{"positions": "learned", "init_std_o": 0.0382, "warmup_steps": 200}
MLP neurons of a small language model. Each row is named by its layer, matrix (up: input weights) and neuron, and shows model dimensions 160-351. Each number is 128 + 24 x the weight over its row's rms, rounded and kept within 0 to 255. Numbers have three digits each.
Before each neuron's rows, "fires on" lists the tokens most often at its 100 highest values on Wikipedia text that the model never trained on. A number after a token or word is its count.

fires on: "2" 18, "–" 17, "\n" 11, " Actress" 4
L3.up854:130121177126151155134106163110115119105160089116122162136148127114131149136116138128117164100093113125105168070145102127174187128072115119139146108144122167159122078125126061132107132127116098133132142088144114122101083135146121101155124157113130121135153152090103126110117136128127155132132157124153106114168167108147137137141115146153132140129126163181108133113103168128156135140090146130140132085143106133121137111167083107110147074136160119106151141122105158106088132117098119097163130128111123103100162137149094150138118134112136116114099130161171150158130110148106174115

fires on: "." 28, "ulf" 13, "yl" 7, "l" 4, "ph" 4
L7.up1014:112155133118111097104160136114112109101082176195157115158163150118121108108159146152173100100106136095134119161107102124124092143094138116123081115150083157160105136124147092125081103138122132141151126107156100113126164144133146116150119134105115159114147129151124134160137117120159058139132128149155159172119113087137150136140094138088084142129124153122093153157096118150129115143149088161130134132134132099092116060116128119131161165095131126177125093140066141191187139127153131119112090142120149122085122148077124126116097191103135124104139086083111161115104135107109105097

fires on: " | " 12, "2" 12, "1" 11, "; " 10, "as" 6, "-" 5
L9.up28:100147160076116139151148159099111111089142152147175120097134073134141136141116119106122109123155096090125082146142117136108105155103143137078093094130098151133108148129097122107135129118087126140102112017145141096141130142072128146132129154137124113141082136144139121150137115123150170127147076127142090152130089120081124113187140160107122149133177154147123110096134123137156126114131141140127149085088161128121095126158123129124145145154114159119128157125115117106148156083148167156129107111128127121133166158128147114146089092119129145131109140119212155124145112124128143128

fires on: " g" 49, " G" 19, " inter" 10
L10.up387:150154130151115143133155096120160144161129166101126160102134145136122138144114121115103124147105142136141156138130157119103139093154179122132146142187131116132106142144106164111165135085102138125100164087116120159074114130146142098159098101124121145112145103103084137130081090128139155122145113117138149132170117105119119134151175118152106188098150088138093133132122087139141111105130119145132113148120108106085157133115147144088157141125129139134111132075104146172135086197133177113171152108097146135140157133149111161126127100134155134125123163105124139162150150135147149144

fires on: "." 49, " M" 27, " G" 5
L13.up650:083107175103144132171100092116170146130108123106168125155137158139137062150129148166146118133169175150117134145135135114133160120139124106149098114137056122168113114175089104118087128144083120124065099108146114106161137178153127119139125121192147180152120131127117141135119178096122109148138109113144100135155126125111133110101169108152129109148106136118126171139118166127129140128107149101097126127100117148168121127189149134149143115110170133118124089179135116140130149128111114137131127106117144142097160143099081163110157133079107151166138115103119182108163147123155166114

fires on: ", " 27, "\n" 19, "." 9, " in " 7
L10.up384:122161137167139177124100155139100103153165100123137119157131123175099142137137147183114138124184119132108114134154157117103131096139157159119127140123137118101092133198125103134068095131143138122114100135111118138122146136116168147083115101110168159124158120096144132138121062105121148142142088157158114146167133138084132135150146119122116091163112132167131123119123152111138159138137140137132121125132156144088098131117172129122097153118170132155109117158119124138148094085148129127160141084149114115087119112150084146094128102137119113173118090123102141136116132160142118136

fires on: "ol" 15, "or" 13, " up" 7, " over" 6, "ark" 6, "y" 5
L6.up871:092121094147129129146122107160156108125128105171139132165114139133109147132101163138178106073114084144109141144112098124121123129113135115114084114127145154148114102119125097082123112110124149066121130149107129123100166132138097156155138111138167104117128088147119135140141153092151158141095147119165157119097141134109123157117127150120145128111139138146139130153105137101106150078138098121119131151107078151106158119106123153124117141173139104101125149147127138188110106137073125148144146119116118127131126072128137158113148102123105151136102090052143100131124143113136122150

fires on: "on" 25, " In" 13, " (in" 8, " won" 5
L4.up333:130124114116138144143142107125143091123153135126137080157102140104167119107161141133098121157145158145133104136093155108152131110105154137142138137140125128124145131145135152143063129139108134083092096098091152124138159123125130101125152136157151147122158117118108125143145167135132119143137107124142134095135155115144087112126109104171138117094128132113136124157139118118148112124061151137120110114127125118151131143137109131150131092140098108128087133128164106139123116087121157169140124107121112161151123147148106136143134142103106146123123135139116145143100160147121113081

fires on: " P" 43, "- P" 9, "- H" 8, " | P" 6, ", P" 5
L10.up462:120130150132176145112110110150122109145149107168162147094106142129100140148122113105140125174118097126139150171083180103117126097111141129097125079125153094085171098126161132119192170131088096105124131126141112117082138161139125148144125179138110107097114123129132138142128153163152128136104131139092127151127140085139109120143128112140080124148143116114143117161136076121133139126143150151142135141135106149073126081149133108143073117092141108084087109120130131099131137173112138143131125133099135173093142109172082133121146108096149145137151133109146151144194110133142135115

fires on: "," 31, "′" 28, "." 6, "°" 4, ", where" 4
L9.up350:107117149141131117110121128126151170146118150130127099117108119123149105131097098137138137135148102129138158120076147143073142126034076110120157144161156138147161086150133119124116157069138106148107143148147145149124120139143131143157153110124118145149153083161149138142152121101134123162144092146141108097193133117112100081120158090112135142105141174097121131159113141127159122098145153130103166135127144134124104086147111102148179117110121132121138139137119111097151147109113126127128102151084127115151133124117142152190137135144155096144129164160144110100110173127117157133

fires on: " " 25, "." 10, " Pet" 8, "°" 7, " | " 7, " |  |  | " 5
L12.up383:099125145135089106121142089149126133082122122153121127113170129111167141142127151167081117151146138149149114111132125151133123104143104081096097145118123114178133129143123112164104092175111138124099110122114106159192123146143100165092130122164133106115153110145096133124089100147128109135110115066152132089146107122098165129091107153091119157109089160113153131126151121149145140104120109158135138116164140140153159108111114135112161128144133169133098131116092134097140126097117129094126116142151139138119167153159145103141124132132124109125089148091133160092147067132125140115

fires on: " H" 15, " h" 13, " sh" 8, " Sh" 5, "ra" 5, " has a" 5
L12.up98:157127142084110117141128174121129122126083133139153092135092126136150154144128152100149088156143118117158164194155160098191083073143146108118099112160099122135133106142141085156142135134098133170089124099106171132169157124079147155131167108119137113143117163124098156127083127104108131144098108085137128150133106055128103090158137147128124124149129137145158156141105098093129128145103137092128138112151159179084131107083125130114183123059120128106124112090095144130126158097102105131103145132145158103122143146166117123143141121091142141106158096100113119102122104134138097148

fires on: " to" 29, " in" 6, " and" 5, " was" 5, " g" 4, "ics and" 4
L12.up56:134130081130123141144093149108135148110122121130117136111112132109154148162115123129101144174161112136166080105109123055156101096160110096174183100150184143129128152165137114104135151138133139152150170132154120111137121136107113067130099102139091150135141113096128110130104128146140135154108166115118130126091144140173077130154144134171160156132109158121085116129153088114127083155104072124121122136162167113127145123106176142111146131075153110117127110077126106115102138160120139119151173131098149133146136113149095149142162102120158135084099106146135113081138142101108129129

fires on: ") | " 26, " | " 25, ") " 7, "; " 6
L4.up384:117146104132135155157121135155137076095114089158153124127156139126121106114125110149147127089114116128133136079084113128155121098108129139141103101161126119152119106139136136143156107152101112125106088129092075107152120115115103150119139122149134111135092116142090152095129155179122128094153181119181150123170134158112150153135164145139120138121121103146093138151150181094137103108173078109157167119116155118125125110105140099103142116156157111119122151146139135093097127132134131115104123129111124091128107179089146182167124149156125070154095133154123111123171139174140140116

fires on: "4" 19, "3" 17, " with" 7, " under" 5, " received" 4, "5" 4
L6.up54:159120140135146094116129096117107166142055143122090116152120132098098170120114157126109125151119135107092150146101112129119145103128115101139126099136103151155125099077170097154129124156130124139129128155092130110175122114103151133152165129105155182152173110127166141133155121138184125161086138125092121141127121125120112096126175100114119172110131084142147122148128150086109140150110158156151076103137111139175149121140127152140186086143136158120116117140108102126068092151104101099136130134114082146107118161147080168140145112125113136108175119149148109127131138176126122153

fires on: " W" 27, " | W" 14, " G" 7, "- W" 6, " of W" 5
L10.up402:188156125148167119099132133160148156133132137104146146108133146145109097144146122115128125115096088101137109125099113129116150136098129189128134079104145132099155172162182120116108096138156133155146106129173134131132103085146097137124120118124091129098139146154133101155072115096113131116122076083122099161114199156097144122108126111117119125108179103148126122117092114114118084118124115153137122102117162109119143143122126179150151093141132161122103098136135083125104133102090139145156117100152074126125113137111125106100108125146120143149102149123109120129124196133153148128

fires on: "1" 38, " in " 13, "ri" 12, "The first" 7
L7.up409:122108074173119098125122148125133143139114101102159076150144115189151144131117146104132094147170119129123150099117131129174148096090144115114117113106159131115149135114097147150157139149133125155097118153093128111136129124110111110119158126112113134130131095110126139120146155126174111091131159113136119122152151163149152084155124169142143138127122098081123139134177179126140070158154133107097119145101122144098162122171156135147086191155163105120132146112136138124140134119170152118135137169118139166152134097155085116090153132147119136186127125124151124163085137120177139084

fires on: "2" 50
L10.up1001:127114147131155130150124134149113150141111109154153099105085104134094156136083110122123132114138139104171161113113140113140133121123145094112134111111151155098104136140151129145107178134118176143115124150108109172130135131159139140130149117138127088093127112132118135152111104157119145125123113154144133093143118193072121167146116165136136145113121161165135143142112095151131128090159113065162175138103139122091094133129137125099137124084115148125136084140130169121130107106131139130163075144176140116127166126160142106129169107095147091162152171113092128122128143168103121138

fires on: "ent" 13, " In" 13, "et" 12, " an" 6, "le" 5, " of the" 5
L7.up102:068123136149113121096149079164151182164108171135128123135148131169134140131127114148152137132151123123074143164122124137170121137081136130178151070108120083145129177132117142090113146122128074134129106109140154117110149128137107074128141101166125096143113091142116095121136162161110091140097100111128099108126105126138160139146133108160075137186108157158138121136127154128174146094106188145092147120162100121147150136134102123121099133103093128110073108113127084121141153140149094184137141123123161143116133180153117122077125065102122168129108120176177146156108134121115097161

fires on: " =" 36, "\n\n" 14, " is a" 10, ") =" 8, ") is a" 8, " is an" 5
L4.up96:131156082135116126152086161164138155162156142136141138120153098150150123139122171112137141114172125109137147111107129112133109152128121116140173114144115125128095223162138109116131126111155139126120118108130106138096165124130152132072110185124110099127137127102090148136100136172126149113101123126117110135159162154132181124145090124095169118115134108141131135166108156124130145081150066143127108104128153168100118126114143111112107102130104132095143123157126095111108138156064154129130150112122135143140182154138134129124164110170134119121101154108135164124145129101183130118

fires on: " G" 57
L9.up77:125184148079151150127167068108171100158120126124135133121122182139123125078136115118131110100145129100135139140141122133126116188085116137147112111143153113151134164168098116143150127086111112124116132124184102154147162114119118107126085117145114137118083103118128106086120134096153124128139103122113148127135189154095080152112136103133096069088139104107085142132122111086094111152135139116151137124139125143120113111124112162105088125090125133179104114129104093143117109124124113129169120119095134150095168099136128139144156146092121108155150118128153114111166112164135101111

fires on: "-" 43, " |" 13, " and" 10
L12.up133:168133125128098147086112123102073106160158148177149130116087123091179131139133116133105094104113128093161129141089135137106122089144158170099152116127149132126126097150057131120161169123125162122126115114117093152125158122134125117142123166131127125135123132144127179107108143082139137102129134100141103150128151141147160156155124134107087091136090171147086118086136115110083160134176120143103119126137139101131106145163114148134132155152147130122103130086154097129119147131105161132152115145085087121146164140148174097122111104135114106139107130113141120118078104143135128091

fires on: " " 27, " | " 16, " on " 9, "; " 7, "S " 5
L12.up838:097140119126098107112134166156148159115117132084115109132135153159130112139133135147144102084111165063150139115095149111136128135167111108127089126126104126126093166123108107096079135183102137136108149120118113129083091157102184133121140145127138157110136171107119102099132099148155107098148160136134125129143153152123129158110170152157150142138159092128124136129114137118093129089149150095141112141114104145113133101106139117127119141148150090159125103139103123137149125121082152111158125141129101113134147109120129122172125146135129120149110149113113173137174121140121096074

fires on: " l" 14, "\n" 12, " in" 9, " the" 6, " for" 5, "eth" 5
L7.up880:133145125168183101112159125138147131120138132165112097151083118134129097092105150087162124088177112142120150126121121132136135141113110100145122132118162122155139151162187141075149164115140120084120094127140138120114131161112083089133162090127165142132118116170122161144121145140148101113112134147177132124128104109097124122174091119098118151122087117116113160115143116121142129167129141115120090116099170113109090164137125131157142177133101078158059171136142122163109130134116126123099133138125104158172165126130164152141149115120145117189108150153118107146114155108117169135

fires on: " H" 36, "- H" 9, " | H" 8, " L" 5, ", P" 5
L12.up659:130133144143141129107144084126122134109086120151110110128116159124157201110108146111130159106114098147144121128117126098166103107093080114106120095151187096132140099151137127114119087161117112109101112128103119136140145152094108140153136178138127084141118123147140127143139156141125119087151104157168145087138134128104185096122140099109096127142143154116091101126115109128108139111148166104143139120141133126073143115096122107126104140095103129084153157126121138116086134145107076091163105094128115121110134131156113141124154084119159143140106108144075124146068163127144108113

fires on: " $" 19, "." 17, " | " 15, " D" 6, ") | −" 5, ") – " 5
L12.up394:143103103168097096133117130145170084102111144093092146151160140133143135161168121115116102110101172150101112141147144161128117169119098137131116103146137119138136176134137144163120165173144130146137108115138097150108133161140119104129134174126090163154151168113129157116147128117154117175100151113095131096162107140157143160146151081115109130133147159123102131150101129136123100094130139116125148084122115143144159176136147126107166128116132142126128119109123137143135183183122171168125116123149159121131129127092115128135155139115139124139148133131129145099171104107107128148

fires on: "an" 20, "h" 16, "ar" 6, "and" 5, "ot" 5, "ab" 4
L6.up898:111157140111106133115134098089159117118133187165128171095105067116160104152131129156091098146110154147148157125115099073130141134164164155149152112166153144130105141121172125126125142102168121125133162120135158067088145181116105109164120122086139096136144164094119129111109112164114129131098152094101077131135113141121123126136119125107157143119108153103162101132131142146111097137160103109118112112137161130092129145137162154136116150207109189113161168158101171149162133096128126138116153116151131119127151139118072138123101123163137112121117141091115134165114145109152127144

fires on: " l" 18, ", L" 11, ", l" 10, " and L" 7, " \"L" 7, "- L" 6
L9.up169:113118173157122141118142145149154115120150139144152142125103147135090115170078129110081109123161164113139107156109149104106156113098160125147098132149144115110141141164128146137137113139171107119086131127137122110098103126147109156122094098135126071116118129146149152140145111168099099138091112133130163090121179160093168120125102103165121138150141153088140142120137097113145172090134152150135122178163120119134138141110128090158137161094118153145082111105130146129113144121106121114112130105087131118164116148145135161139105098107119170101074120173132137086130120102172128123

fires on: " as" 26, " over" 10, " season" 9, " Stadium" 7
L4.up204:134145083117157123120149126090102137107171097120094129148138166141092142144162161138126113144101110092109127082132118137157134152124073152127140123144103118109158076091150080072161121117108141108078135119074125128141109138146096097128110143162118108166127127132125145126151124130131145165108086112140137110131130145152112147118118116116134153115178088076105124139131173129152136119114189120133147123111140151149146145163133067115108139171115154106122107105098142110111122142115146126177122129116131104141159140159088173143131171128099107141100131126140088135091124155109145139

fires on: "\n\n" 15, " (L" 14, " pl" 6, " represent" 6, " Luc" 6, " \"L" 5
L4.up787:105167112146141125132148110147141106150127167101181160156098099141107139155145116160098149136101134118056124085120141092106148193128129152147168089156131128113088114125098169151089132134120135123164103161125110144101141130106129134145102131126109121119135151151105101119127088126138106132120133129182090128095106160146081138142113119136124108165140086105114152143172147131128123133109084134086119140112146117109128133139135160082091157135137093131107148134085150126127141125093126148139147073135113155132137157154181103142137075176144132126115103100128111103081123119165130149

fires on: "\n" 87, "\n\n" 12
L10.up419:111113133153114159105109142133176160149174116092084136137101130132135100129092121134102142147113111153129109136126120163089155123123115110076134129197180173180145109127126130172094141123140123112122109084125127166112145120141151110196093099150135134160145112087139112153138104143118143068113134147185114146147082116161086087172149085115145100082131110127095125092146108110128097111141151126120091136153100103111145099155169139134096110157135119142113135115175102135120142128109115145119124149154120107093120112097129149148099106181098116118110094122114121143124152099148123152

fires on: " as" 17, "ed" 8, "th" 8, " or" 7, " and" 5, " first" 5
L9.up283:153117129085135149118128111140147098123119093138144123139148148115133109145093087147165139167109184116188140146131123143162111113100147153117112088163112139102148100112166145132133094146122092130145117133074111143135150111141095130136075128161147129119125078166102152101104131125162102100114159119158086127151156123104155139096114157090114135140088115150097139167141132139138109148134092145153101080098150136147127138170142139096141117132155135096124157063145136121165162118109145093129106160099133113149099128144145134118156127142120158104120088150106121150104117133178132105

fires on: "\n" 22, "0" 12, "6" 8, "10" 8, "5" 6, "1" 6
L6.up904:124143156165156149101130098150094108146152143137084104145121105100133120154181157167130139119106137149146157127125104115124142095125162147117064143154107125160131099121121115169194123114114107142152129142114126103112119105110101143125189130166111095112083142161092181136156128105111124133116161091139148136149124170170123144139141100139154184125111141113190128151103151095112084177135149144086112069116106097109103101129113128156112157130127122142133131141138167109094145160120172110150111135146098094096117136112121108116096169107155130150082152122150126147130134096121131098

fires on: ";" 21, " and" 21, " to" 9, " " 7, " or" 5, "'s" 4
L4.up192:160122129097151096096170097137078164124130124157104158149145094132117123134171114094130099129138135114144168137127119124158147120123122128116148138121151135102148129148118130141130096143146068135100122103150136117113097129115132120118116118165145144121133126138155150138159122117118127127165087115131141125101115118118121117092109087158124130129153112154131099115155104102170178125130105070148181131121134124122093161124183080080134129124114140121140117141120144115142152127114117106103098124142118154093083137128104120124118110141118150130159124140139116160102170111138161121

fires on: " and" 32, " Rec" 6, "s and" 4, "er" 4, " by" 4, "," 4
L9.up960:153117132139164127094095135157090125156112126136140141112137129170141084175122157119137107158144131148133119137134121143146085065113130137118198148120091121095154136123118149110154120111125150139165132143134116114124111132118144092143178108125122151170150147138083169140134125166170146138162151082135148092126149131106118089134132145175137149134095139096170120156104166137116109105114093137111144153140160109114110122105123094136076127120151161113138137106173133163098122114069142122167141108131178106144134181111114175096142105126137110143136135125134097125100157171138156128

fires on: " John" 40, " by" 7, " v." 5, ", John" 4, "ul" 4
L3.up348:156188135102109081114101090122128121115121156137137138104112143155095133146144104157118135179136138101106120100125129160147125125147102185107121115153151119114120099101156089169102136105163114134109144120127110178149085092127108133146080152107148122146160171082129152111131140120146138087169150158162134122091139086134117148121155116113083120114091097099111181119148137161142107098112153101091128123123138112129105128131123114117163162129138182124130151138159122114098130119130152143110099107134127154098106077178113115101154122141102173160131102197091103134115153144155114155

fires on: "| " 15, "and" 10, "ur" 10, "ud" 9, "und" 6
L10.up566:124141140100155069155123137148100117097138187128063113093125122132132134116124147173135134163110122169135161111124105153158111117162118160121129139166134117102142168076111138126126139143106167181059123130192124102111101092128103153152111123081109175100130109118124082078087092126143133096161100132104152130126097151101117129095114138114128131130094150130122130088126114180137131113113099117137110104164130167163139153135125122166119162124114148109077134128077129098147132127116143108157106140144112158134116112160146139128083132093106098168162131107173133110118140176106139112

fires on: "The" 32, " and" 17, " is the" 4, "\n\n" 4
L10.up145:134157110118132137092121168113146126137119110115086096153077157104147122139129125157102122146135139130166124128151147121159117131092176116107142104131132116136104133187153128114091114138101100135103116145118137163108127138120112135182092096092102106154138123140148181128092164058139152112129112104110171109177134125136136100114109142113114119115090104098110120096152100138113153101152161120135157125132114100121113125171146167098132107121151155146153117147158174108134122133124132081126080156116124131138147128151129100149110102075121106134112159116151111138102158125102110141

fires on: "1" 18, "." 15, " |  |  | " 9, "id" 6, "und" 5, " | " 5
L10.up84:108131144099066135146119144100146135119148157137162112101112179187112094094148116169160145100177136099108156152156143174133151109120141134131108176145119167147098151113102128163142075121104102112114121100113130113135156133118089061110152145122120118146143126148093135169107130089123079107111132121142100119165145172117121100136087128118151144126124157099136133119107101144164116127136122155118115102128130152153122122158107131182129097129158129152146093125126131104176108098130119123110123105106125121076062178158140112159161116104137132168109111123125131106124121122124208120

fires on: " | R" 28, "\n" 10, "; R" 8, " R" 8, "–" 7
L4.up878:156118163115106117133103113130134126079154149154114120102133101142170111145147122149126168150088137136125135130123162144094120142121113114164121110103151130080105127106145128139113147155098133127124112085130106131109078116124082110141119139127130165134139115131136130163103180153130152093190157140159139137152136107095086139114155073117117131107107121111123120137135117126123155147121109168147123146095114115137086109147156159092109137158113114125121102076152158161120158155114139093108137102159143148128121110134170146145096145163104124130091127168172126157169118086131157170

fires on: "1" 20, " and" 14, " in " 9, "er and" 5, " by" 5
L7.up745:121116148130121132118098159127161086154110115101147122138129174171137126106132113149115119109142115113072127134130122115097124118145128153159115120143157076076162123114095144097120171119117109178100118145160123117129119117149142110208156122117122058187099135121161140156125119160147168111149126130096151075139110096122144137173109141140142130143119131137153121136159153084138092125079144118161120122110130095127118157132134145141076141111121122133090136130143184141119081142133142092117149111110141112120114154154101094142142119108109162113117123114084109163131106104150136142

fires on: "ation" 18, "ion" 13, "ations" 13, "ions" 9, "2" 6, " show" 5
L4.up718:119107134121150096111140143138114074148110101125143119121094117127129132134126201104091130099188131072136142129149098130126179123142137137129144109113129159138124129154145105120092120119113110157094136161111129142126101129148127112167060137147102161089114132076113162120156118142099162101174131151157123106153122144143148156161197111109141111125122170132141121120113113127109124101142133152109135063109073161137130083124145143148118064100150093144127078129122164135146134142143147160165104144153137193136087141161160165099125090153124133168126131128126115114132086176123152143

fires on: "\n" 24, "==" 14, ":" 7, ", \"" 5, "ing" 5
L9.up26:128109107128150129138175112103167099144128153128108098109161128154151118124173091136141128126140093112108154126102126127106111101127126150131147122184184154102183123108138113095101076121120083141142095121124161161161129139138145150086107151112137117129100084135114149135143111151097119107141164152102126133165093131141109134146126105115101153078169085150159108092118148135121084134152173096104105105116143134093119149158112092115141082126125152102111148132177090139117151120110152112121137116193124132133089128144128113120132117122125102110171156152149142132114096138157157130

fires on: "'s" 19, "ic" 11, " to" 9, "al" 8, " of" 6
L7.up186:187098133146175081140144099142150129174151132136089092129115150118126154117110148095089153152126126137140121123124107168114130129092122147137108131118093088110187155106154120168140122156147087113117125104161135124139145148118131142103130098129131120152128146081129127154146123139106113104107135139079133066132125088129079130109090102145151115123152110155121082114172123083128164106161115119131193164108132121120112108123109142151132167172115085135110107151117093144107173126185121069116142110104091135118135143143112084120134107108136179100158165135085083106103129136151122137

fires on: " re" 29, "gr" 9, " co" 8, "sc" 7, "ot" 6, "h" 5
L7.up673:149107105153153108103133125107153135141132191164122152146133100142131112123090134126139178126126135125118146178133141155108161109150148136125153138173146116147113158111155125102115138099180116105142111117186106126053151127106095099090164097126089119139145110115144095154136136154149158102108100097158115157132113159118142136103130104150122141101138125162153083146087140081112120100109081123118098131104165104093096122135124177115135123139148134151110137121127151126130111135132116169138164121104142106183115143182086128129158157082168107137113108125122134082141112104069135108

fires on: "\n" 43, "f" 4, "h" 4
L9.up513:150127124098122131122158121106130129096148144109112157117100144082141131157153132153164114155177119143143116099109103189106165114124159185135097147170119120171119118131136085120123159163084120167146136136132182142105140116098113091158122099137125118116123097117136153135126131156134155116147153147172122175161129146147126149149080147115071092105123128105110113108115089157133116126125161125112129123082180124158108157141081144115181134121155087132116125112130109127115130170125115140157124099146140129117136124102156115129111112131115104091094094127112152126151139095124148111

fires on: "1" 21, "2" 14, " | " 6, "; " 5, "4" 5
L7.up938:165117134123130115106119122097145137123102089155077171138112108122132096130115145156126147129120151137146151130164181133112136119074147120125140139108110098168115104160139094099152125121115162099157160166114145130107115100134120159134114142100125110116135133133147125129116133138131111157114177125134123146127089124156139086116144091149148122100107125171134124143164107164142132135101160127147144092170129100147131094110110140094100163101137161198137151106097133079132152124101095156153136083133171128137095104133156128118157143173135126112129118103133140171120145122118098126

fires on: "\n" 22, "1" 19, " | " 12, ": " 8
L6.up212:109127140125153133126161112143107126127143138156145171137148114137151134133107187156127093126123138122164116080138144133157129129139142131140120107176110117130147086189119139147146142135138135134125105113141113108113159098104132117145145145117050107109151179134161088152100150110119127095165125124149105142160122128127114124146114083122097167176151104132146092092101108115128101176120097157144136105097116128130135086155119120133138136123124150160162072118114181109135123155117127153104088115124156145114127132118120134154146107105112117122161109122099086140116151125092129135

fires on: "end" 27, "en" 10, "or" 7, "ide" 5, " by" 4
L3.up663:124147084114145078139151131150151117118160146137127124120090134172129131146082164146157134115111146138124121125099124134121146132138135175166119117106117141104118100146156127139121144090118163104125131112150169120133139110159122092130110125070094114074122146088105152114081145156131150122118120088095098151127160109102147110170114146139158125142107143131159127110156153169081077112148100106097109115104120063144161137099087117141122148110097125162110132116075135094107148138127154122121108147168115137114099177165094092141139095116138101124102094109097109109112155182102134150

fires on: " P" 30, "P" 6, " \"P" 5, " | P" 5, "- P" 4
L13.up514:139148120114117127087109163124108080135163140147098125137156137173122096138091158170112157157118156150176141105164108125146119099150168146150137107132132132187150151193122116118161182142137120105129105099086107147112110129111130140123130127125151139143118107146102081136074163115111152115124125179152109149145112109147126096150114101177110119149136099100123119140114080073092144107190137121142100117107148136105155099142146162125112089148147118086104131139075129164110099130100094148132161104125110122118157107163137138066154097091138153146175141130134111132125093125169123075

fires on: "-" 16, "et" 15, "ec" 11, "er" 5, "est" 5
L4.up661:143142123131167111118127122145053114151103110123086142167156106110142123087122143156147143116138127105124159122162121147137137109102109165151178154141094095121099090121158090162114112112106133165081138077103153137107105105151136123165128156122131111087145101152114110123158152117138117123143162069130104118115105117153137163130117146143095147116069181086172118107140113108086164142156146097113063106147128096138152131116107127178140162089112130150126127112123148124143116078108116142141124112123143102156159139145147162087147130178131118133154086127104123094106145128111173139

fires on: " H" 23, " h" 11, " very" 8, " relatively" 4, " as a" 4
L10.up355:100145122145097124069148137106152109163107129204130116118121146121112189111156109111140141113128129159146154123089121135161127116122110079117156095135103111122138103148104148110107109154129159085121096113135157171125139113093085124120156150100086085116078115125101187117118173152161142139076082111132129124136134107091123132101121109145103106115171111148151135153143132140104157155133117117159100094121158141099158114131129135129113132126138142085134130155167132135122155140113162099148118099126153083109179145142109128147110116134149124157119100160117129149171146133139113160

fires on: "-" 24, "–" 10, "b" 9, "/" 7, "2" 7, "0" 5
L4.up47:164149130145107137121155155088140105097110097084111143143118101162118124127180113101136153090143091116087152144158132138099076166126101166124110147098104100125110121099182136152107071129164125144146122104111151122106117133150133095121159123117147133105140119116107139141150113131122165164128106149137127135152124145131163149127163119099107134119131120169164156138133126130146115155127111127131103104153144176092157119117101143108094121092100117096127122108136148103136155082101137140134146107097070121088124103139109078133146133120131134106130185133161172123156097121094135124

fires on: "=" 42, "\n\n" 9, ";" 9, ") is a" 4
L3.up266:129148095154093129153115137130137134170121115133158143139129137125126127117109107058156144176147095129129153111102122147164130150100128129144148086103142111139072094104157097112138092159093124138116143098129130101121128128097124160130100125134083101127136117117143093114116152120162123148123123159152119140149117127109123131131101166146149153087086138154104172140115113102138167108123130122117152107078118151140087143131124139165109109153112144177124082135149136140155092121100144119129171090141118119087167105132177135142113127157100126124099103131150133118116183147127124135

fires on: "D" 19, "y" 12, "o" 11, " No" 5, "\"" 4
L12.up340:134128088123136106123108101149141097133105133099113115124118102140138121110085148072100156173186141127131124114136170116148145125110159163165071100148103108171104139143108138109169125150121106101116145122155103116166120120118094118133129136136116113120124114093091132153143132094128097126150103133131132093120104145143167099139150100105162138097144137086155158169107112152128135110107130126112124180140099119162116109130184138158102161114168094115101162115121117112129090144118195137092131125094136132162103108114103127162108101127124106099116136174127152068140131117157156123

fires on: "\n" 91, "–" 6
L10.up14:143141160153109159129111147185128125063127155159118100083157106106100142093108127087131155148116112123103123099127124112142118091125149098136143123129117152183123107134143147151118105090129150115131154122137118137148134127162107114175121115160105131123153139131142089132081113144145152161145072170146125139182128106139111124120104134136146149114139139142094138117131130133121113138126129158142130121087082131125118130104134127079095131126144106119092144120145138130121178135083135146182161133151127119110176131097053161124119153119138127107108066129152100127137188141119154123

fires on: " by" 19, "1" 10, " |  |" 9, " | " 9, " By" 6, "er" 6
L10.up624:082118120132102116136146157123139123106110115171120156101140140135088106090125132103131174090112135132106111109157125103158109130086107142144134127145155085103109130163116127157131129159138111053117118111157125147144163110151134160114106134115131123134152136143139110114132161125145130120120134172112130162094116116139143055110113146126159114142136146137141116115159134085176121128080082152131155103177175153143151120117157155109155120140133158118097173147140167124098129125144120141180159106149149165173120130128111170092120104097115137190146150121122151143121086132090125163

fires on: "." 31, " | " 20, "′" 17, "°" 5
L12.up805:141081149140107090121112159112136133138094115139111116104185151178158099139135120138134150135097141138129152114153122118156082137134109117118119130116145115184121105140112161160111139134106101162127140128135120156108180154168088130152148128118112126108123105103099107109091065110115159106073116135116068133172122112109154112124158115091122098117092124123097134132108116139145129097148159141121156152140122109136159114132136101130099087165154087100111117139113145121115131150141145086123132117097098085133132155174141138190113159120157146159102175086179143131127109132135118127

fires on: "3" 21, "2" 9, "4" 8, "6" 7, "1" 6, "5" 6
L7.up468:122142169140122113120165116199149142158110147161130123103088117151112142153121109096104129127143120118107163162084108124147136096114100144102157107143101153158127081122169091092166157087130142122093117149139162110117126127166164105099140121131141161146149090132190154151109149122164117147130114106118140151121137106128121149159142139147124172160138107138132125152096100123127161127119098153125093115106131141123163152126107127132114125126149142162110119090111142126099114140135140115076157102108141139137083144154114085134132102127122141124159155147151104134159124140146108094